From a checkpoint of a small transformer trained on Wikipedia.
Size: 19 layers, width 224, 4 heads of 64, MLP 640 tanh GELU, vocabulary 8192, 11.8M parameters.
Architecture: LayerNorm before each block, biases, tied embeddings.
MLP neurons of a small language model. Each row is named by its layer, matrix (up: input weights; down: output weights) and neuron, and shows model dimensions 0-95. Each number is 500 + 40 x the weight over its row's rms, rounded and kept within 0 to 999. Numbers have three digits each.
Before each neuron's rows, "fires before" lists the tokens most often just after its 100 highest values on Wikipedia text that the model never trained on.

fires before: "-", "year"
L15.up208:500533507508564471499472442453439466490587474439476492496522452505467441439538508531494589454489459491481490510506476503456502491564564523432469473477509422525465484529518528502565494522514471600524422526519487552517554526482512531426456509439537459489526480591543544417506496539527459569
L15.down208:508532479544571457461424546450541486538393511559514576477426498484528512526403541523482460528524493522500526461507502453474540564460412543501479533519484497521503473566470477537464512489507535536494513572414538462514549497486574491542523488539507489553465492501478544505473435469462494575

fires before: "=", "In", "On"
L13.up474:463458495416462562572490468484545439531467532517529507477542507489444556498573513485524520455494406547452483528504535432475427448530549498544476526564490513486485491445460473459458510451505520447506423506461499478513555539529556469487428514521519477584491474408453510426505482492485519497
L13.down474:390462506522530522548487513523502429528490518515470497524532447460463521471535520464530522455455477483474522557509532460519450467496524479507515500528512515544463673491504424493490535502514513483495479538474519500530491540563560487517489503521501495520489496461524231453502507498501463517

fires before: "="
L10.up354:530476477494559571451571507430520517464480543490450448454557523612461546508523493371466531511498428474516551462461573477503438474482519544452591553543547457461516490464503514508456493468509554422503473545492519472508546444534455524443454462515440428523573552483497532501444524530481471463
L10.down354:489520513503445505592483488380479503474527508536522512544494470575509572456493536530420552534510487496559497510530522439512502529481490464552560509486594507478518529502451604506469497479455564478454562442455522457485439500478570502514495540514491543441499528475500530450566455508525557471

fires before: "=", "\n", "\n\n"
L5.up527:455464462506545557591426428430474434526534578475470591504521464542448500431432560495460512429465468587471423506467503481477491500542568466516546493548514451537507465543532486514535469476495531490518452576511471526448528522505507538480501509498461459538476518438484559490442491491473408501
L5.down527:476492495564498504557482502395557457525520493528450512459492568538486521523518545481536490500546505510476474481466554486527474525529517472506484506481443505496570369485520513416513485493528493472455481499502476514470462494470555518487517537501508467498567447502530649465497541424400469499

fires before: "="
L10.up395:546419442492500477599467470422490510465492579493512516523425477463486494539491479499479468546458542546545415514511510531514531476489512544464540459490485543482529504544509484477490479511497519600505501543504387434542543480429499490453532450481523492520431458523513480464552521426514519395
L10.down395:515491508408514501460555489496451499518500437492529502525531557498464500453544515450518469537518459547455544548509510519557546563444522521534467498507536455528497409537545540529557506442498491528481509379485484527516477550513488572537462524562497473513539537454535517543480474549451525540

fires before: "|", ":", " ("
L10.up580:491517548522422482484577445522477518487531428491467490483478515527541458429471455523507476503507515516444552496543525464460439519551479506439505489497461494489478511549507470480496450498476506449539467517479456444518490529477439469435505419483548517539497488500495525463530503328523433445
L10.down580:460506521496468476539458481539455448522562521574514449474528522522460541497482458512501471510479461514556461524506457503486574509505550466531455538537547454466488484537496442543426500482514482530462520495515463518570561557492466448542533555466505527471478557517496436485519379535513549517

fires before: "=", " |", "+", ","
L15.up266:533562461477481496543497557505565547420446460420519499440576505443424556466586510517565557482509520514524531474461473506435564533488496584510434470542492546512484480540490406482471517516532487487462515575463488539485497557487507472535541490494509518480473462519474514489511468521459526556
L15.down266:496436499545478454533488495470473441497585503528430452487434482535491453470490476430520488486443455537510533567582515488580470481518544448509507554469501456475557526463547587501479480567515541506501448520544509463449524431501514510508435510475488518507503541520583478539541489435526530500

fires before: "-"
L15.up548:516565464497511543442509491479454487526486476495499550453519518512526431615502468558615484494434522575502479478504514534508563478559487485461472490475514558574562459493421551470516469447531470539526427513476530551470513542510518464459456506531617552507503485520515539511521524560543496501
L15.down548:520512405476425532433523468511451471463476507529541506501523477498586561505524423554555496471493426441509613495440397515534385513501487516444521478457452554563443465473483548548485489529456463491489520533538454591555516494492426560454505450488474546479476502471524545475578473532525471558

fires before: " |", "\n", " by", " (", "="
L16.up612:500505495503439485476499499437569519478535531521429502539511515503409527474514460421507580525473458512501462485489499480531521555487417586497546494585514449517538457508485461490482481459542496509481517463483561500529462483455497516516569502539570577531480522466502530506510502522480486514
L16.down612:512465528492476526513520504483542556468474518477484523527472534551512521486495488439390504503487465497441520463468525487454564455480517509448503483564519459539511546488519514500422520534458512508495508534487490544549502463519493471505486547518501502518543479504492550483467523471535504533

fires before: ":", " (", "00", " UTC", " •", "CE"
L12.up492:465534441462481512486542493460454470490565505456496520498500567554499476516541471472501579540515526525539537490517442564518470495551508513482448504497569468536494462553439559449541482484509520494508514426498505434486507561505446592429488532517545541477471521497517562511516488505508424512
L12.down492:506474476486505494474541524417528528523397461468552553608481491519498472571456461489516437472510541456494567482516509461455495483557483509487436538518490519498527343435444495474520425486527577455472465487555484516521541537496486528493443572452520524502557537471472478475462449551503552481

fires before: "|", "nt"
L3.up499:549509503503524491543527536480501521513463453486502481476454472561539491504521547540519547509473489508540537468456530492406459470507535518508470473437528443532582478504504438543461512425374533544564528588522486563501492464506479558493503543523503549505513550430541492467472496446503529524
L3.down499:566501533471499475514453490557576498572516454534544469469494569526504478454478417425458428491531518483540516545506461541490556513529426459491515570520569504468457556501495552497450450501445473466545527462512466494456540526507486461483462493417518500434482426524504537530480514504457438428

fires before: " |"
L15.up216:491499481487438474478563488509555537494472515538513427434580533452433487523562410444604532503531485472523544428601467504483488517448510475516557571498530484492467465536463496435420556507492515538514525443433521452522482435496462496558578523445572513481521519463547524541476461515450473558
L15.down216:516528459523467541572495492507410477491522480418454503560467576503522496512483557505499535595437540475539505496448457530558493507436478486526496491429528477471538466468497525485426516519562486508488512466469453465524463546437474547504423493527494517401469480545463517470493559494522565495

fires before: "|", "d", "rs", "s"
L14.up579:481529433515491475593541457473509509504487516488540524439539431475530546529529480470508598486506545495494492544506515525494462518487521477528439503506507507490470490493481495508425489480509519482470488495473480441476560478539568481527444556467511494448541471473542546453576469488558558452
L14.down579:587485509528522476542503445423462530515485470483535584449427477482511459511530448519477425516508587540388548505527508496506500421512586471508510494547412470476482469495500562548450458508519497469462527564507515521477533535403498536492518504479473479467558429499557503478517536543469523510

fires before: "\n", ":", "-", " %", "  "
L14.up98:497435481461429547494477411444500508487446540528504466451506530526444489581515561492510506508563502516465523484521542565535483526493444533417528501526457573471465437523445474489412513516565505486461486560488515465440548515544479461485446525432516497445464464448480582478475504461606492548
L14.down98:531476539483531521421493485538450519428527505525471472520483456478459487548500578518516519552490484481452572450517515510460534453506536455488445513485470557554449538563592412433499501536510476478520471486439478461501490492501522429473450479519453535529468456591513524411473522533478530536

fires before: "|", " of", " time"
L14.up367:459448484490417491539465457442484475475488549494532481389440426446499498489525457517514532513472519495525551490500526512442513556524499469519502472457529503467493484506473481522522408472501483558539495462492543462540548476557502473541499554489538499608472452480503558521519461476469526461
L14.down367:462549513486475462465555430391510487557457560472496458501542547512546460499475520477493479484504454561521531447459567433551475492469469493491513536536510482530578482550464534462506529484482475474533506566508449495453500464471467440465541465507473473577519471488554625445513548531497506580

fires before: "-", "|", "(", "6"
L2.up205:475519443524510455529503522459486512526375526500498521474418465516512540530491453432530488509501503458468542614521531625492482482525525456492461531561521505500484416458403499482437489507477472475566509551489541533456566530467535460472508527540526518512509471436431549481511484527531573557
L2.down205:492500540512558568582488498480497505561446542575483522436518518560505516452467511606473540518505472446439479443507508436580503487475576532497480542482528513440485406481545523513529472470505559476557494516451461543506502467549541444461528454502429488497490511493498578513523499473554496386

fires before: " by", " in", " to", ":", " on", " into"
L14.up468:475505474473437505498527529483534516469428547491461472504557490454478405538538425482559561498527515480472526544566493532570446550469462530459488508486523486451499485478465517435395506511514501488451476542377504432532425461502492528454428489500487536490482559531486530529539502477568531487
L14.down468:510456542500519489530516478477522537484508503410521533495515521492526565467524532437466551472508513462558538488427501466456582516505553555492456439509473467618500475493487563517489458515475455505436529466498468447431475497491523468481526550510574513510481495475460505530508455431435554533

fires before: " as", "|", ":", "  ", " on", " \""
L10.up457:502566478517551443592504479508515517505446517576518517448445564479506508582510449548512540545458479508467475466441480503523511472449516483490542504494540570419483479394491518524504524434517491488477481470545490529443491488452475557464429484442459548502505427492381515506527562543496469447
L10.down457:499498472478438556415536433522489507463466422474500525560551469554452447543534557518485428462488484516470526473537472531436531464477444557518440490463486504555507476518541495497478459490448497449471536500466521525511522523588484507399509512577539475472493542492629509481488543532476520543

fires before: "=", "\n", "\n\n"
L2.up157:446463485566534491497484549434471504468564553490492496439484509522453494570502498482500456500521512531492449566514482516519467490495493474518528475468498535492522453469409479515515516412515543578496476541476457519477504424550549521551555480478540486514462506489466534473525528374423443496
L2.down157:562579490471538493533572494378447440538474566464539575512517550421502537466481508608538530435486498543471454523476473477473561505496493572540535484548534552530490505491525495498573525461563568527470566486499505461476501547487488475461434481536422441499457514496516472495510496536516453531

fires before: "=", "\n\n"
L10.up251:491498510408453492480432494435466563455542523523466532488487512521513491495503485525440491520589544502523473528507489531550535507482486516435496482526498565472468503530495520499488431494496564518508482504519395541474481448491498509461588448461478529451531479503551485481537575500516509425
L10.down251:468555498544481469511559528551465381483520519535574486527561495552496534504486528484481517528472530499453523528435447439501488461502450479532481462531561476518476481513446441591496457467519544508470508511450556520527488571530460538570413508480450468488506531463455557549483441515455474564

fires before: " |", " file", " by", ":", " ("
L8.up404:484492393487427549509488550448517456520495456530466453522561550433515517587488474402533532453531525561540581407510548476531463528557520429510489619538544466463485506518496490503467494575507512497513399458479503417502515412540481552495457470417489534524495499427498529475462544514556442526
L8.down404:490533519515437439527521539491504550499491588484527561472546565587511477460509507591464523500463456474536392484445454512483463458535483513498486407451487502525458550487495567507454433558521488495455531505506473461416431488557492471404578475520512553508502553479493514560560437512435565526

fires before: ":", "\n", " /", " Summer", "EE"
L15.up146:471526529493485520471591511516438471417528517496441435487529528498453479521477534483503491577521484466461547500531485437507513488532443514564483502543538483493502380533474514484551564503522559460605465527509439426503493542513508555479570561518581559480448479521600516521459549482521452503
L15.down146:535513440495525507522476515427443501587493486459505510537542487530505536558541458508479493508455512512487489540489500565481553472533555462477528489456391449554514472488548475479436523556527402540482496532473524535480461509406504488469458516497527491488574542451438587492488485446510488517

fires before: ":", " States", "at", " Kingdom"
L2.up329:474554516479447446483538503468593412583518557454427452496510542513519488511532495477501542529559529537590589513530505538552463558570549456550554521556548479506533488522455545469503508525498525541456460487545549475460461501508462470500532477475536500602401414474484523522561565470487426528
L2.down329:473462469517508533456542509462544474450541518491459467537434464483463494482564494456527488505484599471480569484527538536507457541608477437458534545499559556561432471501542571466493469543477552496541475530445561534478454570490453492545558475515503428603463471483528546526475462489468458505

fires before: "\n\n", "|", "=", "  ", "al"
L12.up44:482588531524531505484542486516530490508452503514423522479552519554524535522510484513526510482568532530508574533490575500413503488552487513488519479529496563505456503554438505537539489526472538500502519467557493507490461453479528498484500525474546517447508472473535493492511528611460480477
L12.down44:516491529538482503501531502431493440540505507490514486515517497526472496513419517452467509520486562531540466544542400479508505594500429489541514501496465457512547474506493474525472524447510469466455499478516514516509454532501496516530515543479442465535499486525466336454526497568553613591

fires before: "=", "\n\n", "mi"
L16.up316:510497525523521452473535506487485501501508485574464443506435509500411512496539445467471519480506477511470489556459538476474488497477503529482505469502512408530517484545454508404530489456469496448462520485527440476491485474456532427456465512474474534542467521459453562510478544509488455557
L16.down316:473487535463549423582426565436525517442482528456565411507517470542501500545456454534506520467504428491530500464493529478456490529413473504509561541507550489446521479468500459544531476535476465478508507491458458468536443494544519498511482493465506466547551509467525487481474476532438508473

fires before: ")", "\n", " |", ";"
L13.up560:531488510493499559494488459491457536525543480448488431483466496484461543423525502481572503511518564493462519572507469448599492495584519480533483536463465532487487487598435450406471544483429495539461469415499485431440519534528528545541492487485519405453513509466484508511481570455518486508
L13.down560:444520548498487529483486416490410551459507521485520498526421518495575491492546470535498496583473584485546450500559536530464526524534498555459458514448463490442500464542425503504481442450423531473515482522533485494444513464509405476480523479485504500507581487502487526475479549527651544531

fires before: "|", " |"
L10.up56:619480373526549487414467507441548513506509528514467517500501533442501499489493452503475496519458506512528509527486539533543496488492494472474525497505550514473471520512556489481487451564499450537541540479494516505489501471515603516482605401493520486547494509429565493541535533511517501472
L10.down56:476447525454456531505520510530415455501487443560501497541495578523495514532514540485435522522582527513546547490450485481518419485441531584501588465554467352463525545555517476545509519502504518518490489455480458502526526577453451532496411553513465539541565493577455547501492435536570587468

fires before: " of", ":", " States", " to", "ing"
L16.up429:460469527518514569529553493465512514541477503447498516493513455452510502553511600493562472507482522461475497485565555502506482498525454504592528560436427494533452498457534462517544478528571472387506441560489514505504367537567454516523480476494510479525458508531526527451432492457593477531
L16.down429:560451504520388484481472474410559509501476488482589533536439488518496534484528513543477521563472534516470521571510469472529540479469475497423513465493474519454513393529519558475437476531457494517498555459524583454464523521467510469522491484501507519492528499452501564498562548522502583619

fires before: "=", "In", "On"
L13.up552:444500495422449571560501462477498435530451540543534521471533514506434540492574545471542543452482420542437501529524545438494440433521559522555510509534484526483460503465443459456438486453500499516517434523455507458514553523543522471454458512533507499569501509426467504435506481495486523508
L13.down552:386477524525502523515531502563531461519490481514468487504522475452467525494519511473535522454472493507490534545494518465507486476504525475514505469509547512548496710498487457479487531516523517474494484533449513461539509553546531509527485513505490487535497502458530206455486507501476478540

fires before: "-", " |", " 1"
L14.up562:446546470467533529497518548472479488492441483433548448511506529450448487510461489486540502504505408427563478433560444544469463489486492591515494461535517534558529421571464430497471518467564534480538492484431527520569475497472469535510484550476517499477501536537499554487550480523542433508
L14.down562:497588468530498514468593482487485434444529497491439516514519531488563480562472496587551553510497471473548436497492560534484489482431543485534477500435438510498471564450569564511458469516500484495470550461495490535573484524451471473460500469507511494442450456528472552494541485582516519502

fires before: "=", "\n\n", "on", "\n"
L14.up231:530449463456458509581452402474518488506507448545429493498496480519544515450545477499505459544521516520480456530445474490523511525599463400559501427483503442495466447505497469514588557484511555446455478458512524413554481509557487501490495585541493520545436468515410531539436570435414425504
L14.down231:536494531505539474424521565431445543507465478533522511496494409521535454492459569530558477472438484509511573546436464541512553426435552604444472491486482513514536530525443558454524517485432490505506522509520467509476593512455521528494518482468471564455534467558521519445477451534525513539

fires before: "\n\n", "|", "=", "  ", " •"
L12.up529:542525467501465542527539456529562532535516573474552492461503527493513442497417531525482508506602541537491559555488545504553509454542451464474519552509534576492403496508526475503540445500505463478484503491546492478455503483477515508445488489445520494505557454509578502474565512490543506469
L12.down529:453488531522513523499535489421476422517477469527482478505561500542476531500474477499451524532483592579531486565495461519513509567452459532520548439552466437532529484522505510553521549468514474505406580503498520498531467549458493551554505518537465473478532509539435345485498452547516586521

fires before: "=", "\n\n", "|"
L12.up443:537471569444467449445526451503452513520463460557552526475531500491479508441520494538483524481543537558496562553485532559493494545481513552393525512506490515452504495524471513527615507507473500415496491510588466540462474535497494455430516514460545521425539429513520482490581508548487472464
L12.down443:444514484558497555474587533374501486527566549489485448515487470548453484461489507497490488550511546505571492534506467511519551534513449446529442566514486426542450563508496477504440465471457497509438586452498494503536471499518469518558495490499503476505463515483478314539498459571504603554

fires before: "-", "\n\n", "39"
L16.up579:455540393495475458497444414507538461508565498567503498480451511509545536530501524533468521455525455494521468502410519479542540616512543496485501498513528447475463512472512506448506567516500462510456499528570428466438519466476497464515502488485450517536482455467442515467465538482483420427
L16.down579:471465596484530478443557596495485563457444497442453503528510471492498464549494503421535496538479528511463480481551502472464494421457463492538509533469466560534538531533425472522479483541457513517516488538456620535555461505523483491504473494572554511423528523514514601526538422531497543596

fires before: "=", "In", "The", "On"
L13.up416:447482500456498551576518488494542464531455503567529473447554482474461552526597498473533523429460420525469523562510525414495459443549544513537518486512516539498448510500467464448479506472544527468494415539420497465527590566553526476516425570528477516556470486444474492427514465495501475510
L13.down416:457486488543516511536490494552507455494494512515491508510495484477483521474502497488517518471468465480504502528503497489507462471491507483528522469512497509515504772466506476499496494500511508500504483534484487520514501526513507513485504518505488487520519504468511179506508491530512482475

fires before: "|"
L12.up289:527471451498545525444505495503595494507500472492479553522556502456561543504441487472554574496419470497544453527530516462593457505487447491523497468537498522517416509481521499533484523437527462532449523476432546521584499438554453504564546442562468495512552541413518539512526491442509501551
L12.down289:432581522490483480515423510577433420471489484549534444519493517433461553488544485567478478494593516525453523491514439507479396501465487482539519502483445486474494629497483435563480527517493505466557511610473485534478537552444504492485482524460489558526438535519465581492545527496540505491

fires before: "|", ":", "  "
L10.up380:651509466497490491545500501481574489512484513507472467471504496478489441495455506512476488528557528528530500558484507507484501493525519492465535507465539490514531479560549491500510483593488445504526483476519530469474550478540524503440484424497560544534470502534534478547494463458543474423
L10.down380:447457490412457458496515452559445495555502487551472498530489501483482521562446524495502513511506485513480516486514508484514521532492522535587512502530506413472537432517544483546430534461541470583422526444473520561544508573476480506549457537583495460500586496490471436456492454546556548540

fires before: ":", "\n", " (", "\n\n", " of"
L15.up399:573497549484486451476542468498462486456432508480505628496546482543499509420442514561459622558486520523531578550505538475459507480439472507583494526491499486458522458528475555481518474506539529508503487484419463489456507539499536523458512485474535520488543507457446538464533592463466501535
L15.down399:511559438562524462511485507443466468594480539505495429592487471440483458534506475566557517427519489507404520538477469556557532496469541442484535451465459486458490485469494531503517525449486485514518517505511540524534525480543451467487496454492458397527554437518543583491550533531541592551

fires before: ";", "+", " (", ":", " |", " 20"
L14.up556:531462507566475499497513476514529496495405551519444520461617503511536479502506489387551537508543439525548425502427529561542431514465495533473466476530563468542540477507490497510473502514448459449500485442469564397528429552562530530513517531479605523532477514483399513461448510530465495460
L14.down556:446522548449497529521537536540508511504597466441470507589443480468492537493539464514421467429494521516509615531462482429474571505527502560505481525484471447446494507440449429523506474520631563503517465505514482555458482462432549408500587480551495522481482508494514534500552505447540498500

fires before: " (", " States", ":", "'", "s"
L3.up628:528451541517458522505490501524567426465506518423447506456554580478452558460500521515480509488512557557571514560452550477468435523479494486451521485505491457462455475529427498525522523479459515489522528509477536473530421576483444490457549523487550555543454452483543518479487566528495483550
L3.down628:461478453497419482534497425483583564502466484454482536334552465517539524485501398414552492523478567423487420437525494532475500430525554450515492560494431528535456482528507538559504445466514548484495528555486466497492467442498448527536494522519469513568465558516463594484447461500546501518

fires before: " |", "\n", "=", " the", "19"
L15.up310:509442547489549535594441562456424500608456472494554507504607561458517469479514479506478457489530573542421467504494476493499527555425440480473495495468537548569516480522444498409482530435458485542492511465454425499546506551465499516571483551496465475520499526481489532432489471479452479595
L15.down310:506524464512412438498532529510521484500603448435474461396472470561494590573467512506464504507480525489551484452486505542633474462516496443571569502528490487403519575502526521526505572486479493461537470584487517488486490525479489479463474464530529505558558473453484478553478516528504492443

fires before: "=", "\n", "\n\n"
L3.up602:485448519489490511582566440465452416521504529436474514525491453528428477477471532409474489475514513551573465515471470458484454509539491551506531456563523461521555476543504507511537455440508513432468477580518532571474500464551466509521544534484501521449503508466487550480539494475487447496
L3.down602:531509481571524486517548484382545439487515546541481513498448519597480455503419564457442495533531482491490508470470538427495533558516506477492565552429484538493596450470562530470516484479449489467441479498483460468486453480485507575469527503546463451494523467485518640514484540469482451519

fires before: ",", ")", " (", " |", " and"
L15.up272:465470495484478593490500456488439459585516449531474475454524445534473494460424506485541510550506475413499540440549526438447469474549502565527515550553520473487480470453471548390552536493416522438474489580497536432462492496550443510463527526506495506496530565510419509471487548472496479479
L15.down272:476507586448564513528460550511515477424455553397509555571490540433495520541553438504518480528512457483464428568548551584532491509401481476542469477442513505557516422479588504490449423473560531544482400507513436460497558455535494508507505502440491497462449458505484520493488456487506572513

fires before: "|", "ies", ":"
L12.up562:574412456509504458480554495475447491474531447482472509496517534525519458506445499521538463512472526512476557491482486483496474455527514566469502525553464441510547539552459465517478508423489477475530462510456481516541514537479472499450527493567460491598549566461481520537509501496543484548
L12.down562:517537587521418478496497521593538455507489550583535409476533537459526578497459464532467491514516538477527508496455509505480466489510447512501434503479543484460451438522549437511424517452483526566532520573476503494482547612505510489552477489491518609461441536505528444494446533484527517482

fires before: "|", "="
L10.up413:584496432535505485453492461444448489496446492473520480460526509516506516527486423525485503512474545516552452515468585483446521546474540490514528495517473550509545513441538519544502492552493453532549492487527492490519542525463572528488603443465473517503485516505566486534507509435521485430
L10.down413:482461543476453539494511533528483416494504476572486508520499568507462495462523471475471444573538471524479533502491467524513442495497464558488473503569545416445493493540495482564505490481482525481480492489515487545499462590508430460549437628503454462505526472577485482458430470532553559505

fires before: "=", "Government"
L2.up40:468472471528509508461481505388464474563505588487504425485496546571566484498475530491496519517497419523498500502501573525524520466520534493538541515501495455577459529494454546506509475515494511523523482507499490464500533483542477416415453470565512490521545544498489592490484476554513512518
L2.down40:519524530487472447501517554409509553487461462534519532535469499526453471476473471553457456491532504467493478512480449470491463472504507432464543470472511517463563690499484540486530515496483505499489523453462475536466494505474501547573485504505467499481526430470520404482500463457453516493

fires before: "\n", "  ", " %", " Votes"
L13.up517:467466451500504493551503432512512499487507491495569551497484441462432450428580534491441585436425488505486490529454516500468511494465498511478468438517491594471426485537496448490505541428480497496530505504466478479468519565568548473517510542529417435575456518439462524378507445483496481469
L13.down517:527550442520466547513507535525538547503562479472484457521495507393521459474535524521505626505556497440486545482503464499520525477410544440524517451450577441522462554492428471507449516552523468571554530587448441522555453478485494509511496488486490546484476540473494330541511557491567524491

fires before: "=", "|", "\n\n", "  "
L12.up515:500508504501480536455500476466517504525472424534510522451556519511461432419432477564470519534559509534502562546445522503527523483524468495391482543497491531473423498491455522482581479502421513458526514437576467523476499489476519471420512491452554521453519474489558486522525495516488492451
L12.down515:470481529523467539493604537523464441524542543491477466487534520525471494503476491448525543531481570502534497521499500502484529539519492504502519468558538433547514449478464476561447518460521496521454570500458494506540494521462461532537477498525488490580512494528458322434490463552541572594

fires before: "-"
L15.up173:472465415538524465525471462465467541589510511416469519465519569487528556453495526545551500499499506451520483511573534545496459416547486535494444514537557484455458466505489524491495494468527401515480490524559521568544528513514553493445477564503509488449494548528495537461520483507624527529
L15.down173:505501490461496469494499546496490506513451531576471438508516431532507475524529509572504528486460517502497457559481451469474439520498538535470515552480390529524488387515429430521491442502553551530528488506537540503555477501526510510516513452494540490510508481512481544448454454437451479536

fires before: "=", "\n\n", "ric"
L2.up421:508434551542522506527470481484504435485475535492441532551494492441433496485568489410499537539478567553499424489494460535469405476577436457519491476547489480555508406558448490523532492469516560495594469591463552576592501565566477517461564525519477548482472498499445534481517492508516483505
L2.down421:566416502454593493528486468436553537461429582504516504499493508519477471475446551485501499513477495548463493473499532453459588510523515534438613483473438512506497454476569513490496516434493478450491541499454459559524446445521475559515565521587432489478567480533511594434525543503468484457

fires before: "|", " (", ")", "/", "-"
L16.up419:517575558467535544435552464441479526601519401563522446517562457475523538455558544449504544501466439513424527459510513427472478504448519503532558555551523485491474469515465499494536531467448525505486485484528494534464581512495499549403469515476548545486525525504498520505488509529493588474
L16.down419:478433535527481520498430503528540498406505441468458443500453529527450472518592511526488475511504521424473591519448490527655501530457539494378547548521473454510500547475555477452438503428535472455461502527490494483428471494472468514601460453599458442525507524495464447487496537547477515559

fires before: "\n", "=", " (", "s", ":"
L13.up481:465482398505496581543521536519511529466462478498514454469531494435470479450444447487493561451545505502539481418523402546616509522508522509521521466525548454553519435502468469539440506560534498511514496511492455506519482464470506495480548579543496584518512529500469529516465488467539481523
L13.down481:435535463500544464510513514461538425511553482479477550593507472557439507596463504455488490551477549496508495490478561492468471583439530464477505547475479500452465483468540486489521535504436529460474532511494628543528474504437484458422565486499501523549446446481463574476501507526518509449

fires before: "\n", "|", "\n\n", " the"
L13.up27:456510493478463529512415503431511509543449531515486459483523419441522491488541500544534549463470582641456541540570514485521538498492555482475477529435432485526461514460457403523512430526439450532398480526460480520469442491491541456525549512457540506520469537531495539485417474469490513534
L13.down27:479514513495453457499530516457444537452487490508573529494450535568545466562558522533466411493503576540530462538524472516533467560515515538476526514569474417494495521468478493520573461506518422498454418535549467536490564495533539501493497488434444420554531561503499381528527569467508509484

fires before: "\n", "\n\n", "=", ";", "|"
L10.up330:481567481486570537479448453438469525475540558557573461458548428466454458522515548465488516484475529506476487503483570460539486481567521517460497550467477532487452504530482450593524472408458498479468518519555492395445570528558563401575503557435499502549488534501544584483443517506473493478
L10.down330:487481605536541475519493462511517523432506518510506579472480487531553487498486494513483453467534537461444535495418473539486467481523501410499450456489455525527495464562521489481470456424524539511482491614453473581521470499561526498463576539492476483465556477522477517590502564498434496540

fires before: "=", "\n\n"
L10.up253:397490493549576519450483511461467504492528501526445519446497470487471527527398511521568511515480595502512462511480507441524508524418450475505478479584462538514508499525528530487468520474481508560500523459480406518504496467465518544514536518467474481484480480478514480505454483529480525475
L10.down253:470464541523472500493550495556475441531488504541549524536500545508454492476521510452482548482495502536488505539507501503534518552508515547508465482536503483509507432467499510555505408519490509478471533431557549475509444581491463492591423547494492472493534577505451462464493452529498513485

fires before: "\n", "|", "–", "  ", " 0", " 1"
L13.up464:443479468524452551481456436486469403476522497500567572500477453502516481462513498451497518420492466499449473548497549500468527522513584447523486580513459552489464471576532465452447544492479525515453434583552525421477514519523580423466478527419492416552406563474470525424578458559473512541
L13.down464:428538440531436462527457481422522465481519482452507518528450498455533490484501548515537507505486490432522538413510515466492483519436526492540516455539567457506509530531441423449514511512526569463518513542445481542492517513491541456490512554547578520499500458480588315497545504484496553523

fires before: "|"
L14.up539:503521535536394485467498504364527480526506518534534477492475436445549477450509465500486561487440565535517502539495563534421539513509560486531487480514567464466524469493408400489514465427454473467532543516548526467512523479539502478569511539483526498593486514486473541499507495494498593546
L14.down539:449476483540532542466477487494514523548519468521521536488497565547535499467433537465555425445554506514503510502473531569495462535540509508429497509487468537492489415469499513468474465508505426503489560538516416484420517550536470556469455486489494518483493507545486545478491592411513457451